config.toml
vocab_size = 2048
init_std_up = 0.0262
final_lr_fraction = 0.05
MLP neurons of a small language model. Each row is named by its layer, matrix (up: input weights; down: output weights) and neuron, and shows model dimensions 48-175. Each number is 500 + 25 x the weight over its row's rms, rounded and kept within 0 to 999. Numbers have three digits each.
Before each neuron's rows, "fires on" lists the tokens most often at its 100 highest values on Wikipedia text that the model never trained on.

fires on: "h", "e", "oman", "ar", "on"
L6.up359:550487495489468491506508511489466506513499505570502493484507474546541491458506465544483492473508534520501517507524456541497502521481500538493549490516517476514471497559504488511496497530492541456506489515460532514526512519502492476473498489503480515523491513439501520536509511460532541434482492482480474513511493508469492444462527461508499519509513503527484466487484470481489456511495
L6.down359:474510505483497512504480446527488522478504511523553453550461532495494557501478507468501499523491505493521508473501508487461483489509544482482496486485466456483489499528466482477448538487492463524516485562502497496519459492511501485555499490487462477508453517486536498538521481487489503454505524473470480510530515512532526516521489468510496555507487484482492510476504488521503518516499

fires on: "c", "b", "ru", " rec", "ag", "al"
L7.up493:519497526522528476481547461490487504523497539474483547503520487512431509518493498479504442539533503504538519487525504496500477526469492499468530490488477501530503546446435511471513499470543494458494513533476519474520518526499545440500533523509514489465501517498495486502524502507510493481477510502493499470508481524491484491494495533493461579484470520480521480461506489509513473524509
L7.down493:527501505514477532499510505499477535484494494531495508524526513545491465496473475480504500491533494487472498541479524485547477495521516496517502476527492515530488570495489486478474531440491514517455492516469496485449469554508513428490507535494496482495453534516532451489489506471479494524497510534447532474500532525482520537470477513449517529511486491505508522524476467521520516506479

fires on: "ch", "ort", "ace", "b", "er", "ble"
L5.up761:530451486490493486508526459474492496482536463485511456526537522520522508513477518489483449519468504481492503496524496534498496521462499542473478530551502483464468504501488500514512477485470505468489479523489556492458493464503524537496528551504536524475505472488545486452475504426524512520510491489538482483488524470482491498499494475519474509491494538472506507484550472537499487515503
L5.down761:441496486510512505478497528522433439550493501498449527488465492480463507507497543496510513535477516485503505457503452471504514494480488521503510522509487538496471473550528489495499585502491510555551482471472471531527501527521478527471518472500478446511499521481475521500486502520547508485494524512492495515504532490559501507478527490474498491501481513527499513513496526515530514544500

fires on: "ag", "\n", "c", "at", "is", "g"
L8.up634:532459511474494493513542542479510516490509513487469509550514472476491495531492525474487551483462459500528516511494514519445510513473481527536521512490517524495497471536454498516502505498528533499516490528507488443489486477486516487514505461485535575477492501530509526469512474498497498509542470489488506505515483499484515446498467520512497480487498514484507465487502529565503531504485
L8.down634:537499494512512523524503529531509516510495480495497485489517493535520511492465488538489505516485493455528500494470554502485496493511484499534520484507497512460506469471447490482503551527515470501501495448498536469500449494536509535498499529519550457498483490549526454527503529476486468520490539503482463490469489482445471506491503489493559461495509518499507499501478524511549484458466

fires on: "um", "c", "b", "sp", "iz"
L7.up32:500502484524503474481529509506463494514488530489465503499520485554474538511506503500515504490540529510544520474527510534493509475517504478528443517510484479497494500477508492517527473513532483465514499508450519524498492549498511505510511510532455470467491506541463501558506493524525511493530492501459476486485428527490528503472513486463465503506462492486554519479544492487492483473541
L7.down32:515488518509539472515508518444494509466537514525457493490472488540515498460478508510481489486528489465504531523527464504473528553533511486482468477500456488530508537545503490532509468480511514483501463469471506514480473492524518500472514510478503499490441521517497528507459520467462496507522522456542466459448492524522474540494463497526467479512453498496483512519469467514505433515469

fires on: "at", " there"
L2.up687:490451507460458457533501568488455502486511555516457475499513559538545496516487511519492529475484488503489515476511539475482514513477508481532522511472500493493497505510477530472499437509532495492493494494511492459508506522505526512496502525512516532483512473499513533506479486480512484466522493468529533479513476532483555474469497492536527506497507472452521446529493538491555477502505
L2.down687:471468511458449516561519581523509527469521561530474452499527514499473502542483525485483491443485471500448558515501524468498502506465467522532494509514533513487438531495493526492477455514531493493502506521483505499470518505526520515481508473510502501538534510487503486472478497493489469478544537459513502477556496529505529483481490473510549512472509478462502471491491514501532478515462

fires on: "or", "ific", "ur", "ac", "fer", "ount"
L8.up100:529466532486553492488512527515500498495473466459504520508530513465516500519477516527512510526496494498543525470522475509502483508526489489491556494489485467509503506480491492482473530444530488473512468505488493506563478480490518437490513478510493512489527498474507495468530528488530509487505516495510492478545483507485523526536445542478477490510544519502543515532538498480511467465534
L8.down100:459558504474473489448466441451486491501544523518442521505513506470525465481504480475549539485469518502475504523487505503545528475495559506507523511481543513520515468517451509512511513492510516461521518488517533501503519496462550516521500511530501473487471497537516514499501492500455498473512434490482476548515507482509528491500512482469473505482440513471531470518536489478484510495477

fires on: "ass", "p", "ur", "ro", "re", "m"
L7.up366:460504499505468515431491479514505475502486504456501497485506540461501513519527491516505486491469503472528495511509535526512511496489527511469473486510523525540505506482507474461439488508490513528502504485478500507485504557505501459525543486513470482475537463535504506508495497503541496483507475552512504519423477530483553504544437489510499501462501560511547502499519535486509483522506
L7.down366:472507520491529513487494520455487479505550512487474514531552518490505485464475473496477519495494553447496521516495495488486544511469524482551510537501455492498501534488497511530497495517457493500507469517560500474499510476502507510502488491478488480478470483488472505501494515504517497481467450500555447505524501491501503508459500507548507499512488509469473440455529522529472454475493

fires on: " Japan", " music", " organ", " Canad", " Europe"
L2.up739:458542479510499496505505470428463495514468531497508531519512509516520455499503480509509513506472491466507491491494476507550452460507493492526507503511492541495493534490492511485479467495466534492469480521513479471503557515532436502481526500470540515506499577456511490487513521491519464515500502510468519528451547512506504491499500520483520500502504476496525467452524476500530522501520
L2.down739:514473481523504507519503488501509534489519515478486498503527469497492468509467523496507486498468502484468510522503562522455481471494493496500461524489515506505470486555469513511532486493509492463505495496478488527461516553528521489518462499490499452507491520495467523490487554488482540554529477485510501496504455476521549470469515515521456529476543510522478495523502454466560549522480

fires on: "our", "forman", "port", "b", " record", "est"
L9.up767:480509441530475500504487488496521499499487542461516488475475437496523495547495504466512510532503510470470508469532534497522480508475487481466501510509511574538478507518533476496501512508520502473525497508500495474464487479485480509510488465444475499490534540496465491468508492492502534519504486545483516495460485492477515461517468533508477523472540464520523494512446496545541470485502
L9.down767:516468494487524479461502536485490499503509510465527458525546461481521479499556499489507495531509456519526536512512490490519510509471536437502553511481503542486507482492495484460506485566483500506475480519517499489483522515520481523478476478504481486465512493500491452492547471472510495563468478467531489520472496478498492494436457508500506526513481480537509495484485510559505493476509

fires on: "at", " election", " it", " that"
L4.up650:528489497491482504470519546509512526498486515539442460474492550483525483481506475532507468534491496505484540492491529496441531542503504517452470444519477538488480508565447525534459496490533468503498505529494505484510551497486514491484516517510535495506476546513519524494499513504489494486510507493501553484482501475526517493512516483516513483461538505487490462520493498509523503502457
L4.down650:505464445479438498501527499466516527444501499517475490425495516506494467525461523489499534495453496491504562522508486486490514510486450520524523530512512503499454521526483531508485488532536510495469504461501566461480524495502480535446494520497498463524514516486510506497511520496470487514535490530496536507527505514513508451512515499475564514495500478500514464495461513498478513461493

fires on: "R", "ific", "in", "all", "or"
L5.up598:502495543550507494478518541433499440487500518452531517512518491467486486534532455526488489478505509475500520514511451507503501503495548452569493490496531501488487492452476539517450505464551504509520476519497528477533477509487513493519528542503520514513493510460493476470524463444529460473474519490491514541500467534498477450482522513466458482527527524452509505517510479501541464475508
L5.down598:463520509529532523508471507522534483492483514481457501532505494498524475470530471516514481513441518426483522509477501457484454515470533491547518511487507515463540529446467503495505499464454511518519499483499489521508476532486514495512487516533494517497486484474495490507446520526471490545506488511527533545489474480520532492523499492517474490485486454487516471533513500474553537558490

fires on: "===", "E", "'", "at", "A"
L8.up255:525471506527463489529505483474476516488507538500472528451505523481494523497466508517488512470439476482505533538486552479477492448487526504453524495503515495496449514515463517529521471516543535437475489525542504528494533486490493496474513516506496519465494474505499534518475506456534512488471491501518479495471500528476522499454506479498528535528476507489474448495534515515516502499510
L8.down255:514524474495472516504465463534529512481534505486483532546465486495507526495501486478544473487498475450457480504494497491507504463459491480500441508468543435483491511500497513498460540539538488508504513525546546509516531474529485492482471456468511515529478475481499522461491481511518480465519498527502494512509471495514518487489544535487494526545490511526453490516554483514518481512484

fires on: " con", "ol", "on", " Con", " E", "ou"
L7.up137:486477521488500495532496512481523519519481558473471538523532496553555499512482506482476523491496501525541491503516467498522475501514497500458491469498507488500499504477546498490472511548482508523517485507470490506507550487519522510493496479445488530512499530465535470487479484465529490570486476508520486486468516486480539459517483501515493472499505496557536506451451509528528501507481
L7.down137:503483478474484510504509522490531541506484501507501494502515469473469505545543492495485530504488507518448478498540486518479481537474521486503485520510481513496532471537496470511461493509483486509491510486505477504529524541517488500532506464490499504515488514538549498467510492552505593520470486491504450535469496534487571485543540508497538477501513459541485530480501486462475517513491

fires on: "ar", "on", "n", "por", " l", "an"
L6.up172:522479526523458511519475465518522504512469487511497521487563531500510497505494459518443506517498503528494522466497536510523485482500472527497483503521487472500503467476535529505437518536477519480535511515465529539545510485479527520497493503496534500494477486476515517569534500511553505488464512521508522543497510454479485442474532518526511523492503497530483470468490456482475469507489
L6.down172:505510497484519480514477516482518511489498477504514484481507461513440528492476473516511484486489505505475498519490525495438500506549496547466503520488504489487512475481509529445504484517494477505494516477469509489516499490486521478547500471483503496519496487502476503519475493490526505503479493504451487502553492473509541485552487467473505548500525474480496508499530499477532477514577

fires on: "es", "el", " support", "i", " res", " Res"
L7.up716:499470472478493499498486479486475518516512497437503496486520501494489523502489484489449551478477491524498506509461503497510473501475436516457504498440455504576501417500506473525516467482490492472540522524517504504456506515542464469484527505516536489497487519506530511513523493553532516512515503506514518476486482513520454497488550531475491492517500508488495493466527534534490509497519
L7.down716:473526487456527495481520492496486468450563479502515431526472458534497491498457454518537503482534524470522539511453470497500487495510524488468495501517512473511481524503551533517475506521509524509485498474481473556514561502471543526446472510562481536521481484466510461525495490491479503514524519469513527505504500505485496498551481453508483489504497508476474482505512517492527503504523

fires on: " e", "E", "ent", " E", "on", " Con"
L4.up379:492529480471518435502516490498493526482488533510467476489491479504530468505492497484528526477473511499516482514510451512514507503449522506452515488476497448482506518494493540501472513519524547487495519520504481509525527498496494451503531520473508535520559502464508480502456420457532485543490493490487485556517475466533488500505476546516524481474504501490501518472490521523504529523487
L4.down379:511521508476486481512473476478537500498495577491491469505488510474505494476512519477467464496499500431531487511531529491501539482483485462516467522485503520538522513469492534466523541536488554542492451465509532515483486478499518474551513489486511512534485495489460506459543488521501530464456500535488469489502500546492475504507511525538453499500488463505477488492521497512462465501490

fires on: "c", "b"
L9.up563:514515485483519459499513485515489469473498551451504502528484475481505491504518548482517510467523526504538508545487498521567483529527519493480484507523509498550505471460489496498492525484533441517454474506448548464472520503532513493528515498473484527510511517486487482566513533534541509528503471492503510458535503516482528533501512479495489451508531475484567495483510504482494496487517
L9.down563:496505524488522528510512495455494502528478463531474541492524493505488486479461513506492460491515447457506472525463491506511466487481521489484481557541457492500581518492539516449489505477485503468502517466524487541464525532519499507494524496502518440549526492476514535462471543497477548503497515508479513490497468506537508514469515517473522508487524465498497493504502521458515483478476

fires on: "ec", "l", "ur", "e", "re"
L9.up714:478524482488501451472520478500498456493487519477456479496489542442497509475449440505528479476503525467493491503493521557529470525510534517460477512493487499492478531491539500483459488469508520517490524519523488566467475480501506502505538497567491496487495510496486526531515529477571516472502507501503484520562482522515477507460489528487508519470474527510477504508524512481497533486493
L9.down714:502523514493499487414481529495506509477495446517528454509557545515515462539476524501502501490478499475524444475517531526530520525495470463541546509510495484524496491540472489552535537479538495491485477523503536503501506496515487489476475485519462496465505476491509524512489509523492491474492518471520467462526508502522520484495519452492510506466484446489524466488508534486470499451495

fires on: " th", "h", "th", "es", " res", " sub"
L7.up17:477476473492506500500501500520457505520492539478411505510526482485500493497496480480448536531483508504508458506524510507518477487540498502502490488480488486531512508502521454521531514497513494479542538512500515520500505521520456489479504503493511510496484513439525477500461481504536548506503531473537486527455527515525498525477541452534488490517471477474440473530521500514472469466493
L7.down17:460486462514513500484480516506483469502543479550499502474503457473502501527475495540519502528503542504516540527499476462462465501535466549488528466478500507514505458515505510488536512454561524472456535493539537526505519528496497503488500490496512495501508480449540470499499476494531499491550474471515501522507484496523488500547523470526466521479515520470533515465478508505509508464477

fires on: " B", " r", "very", "er", " located", "ch"
L13.up765:531469512507513485503536506466484512509565496476499490450486500474492444544483514496485460516460491496478521552540486531517466510517533514503501547565528482496496484518466455487474510491489529530513526468504524487492470529488482490461529513455481504466540502509484471501528484455461538492489529494493436498441511475513523494511506546540519500485515543507482493505529499455546508503487
L13.down765:519490503445472513480510515501474540499487485508514534504508488490500480537510531487469476483537509492505494466503522480497499501485508454503504514503534495485456488482462486502526535489545485439510453503534464460511469516488480528498501519506529479503533490518521455478480516505514496507531492504485497523537515522520512518511507441484514499502494504451450530498529528477515484564498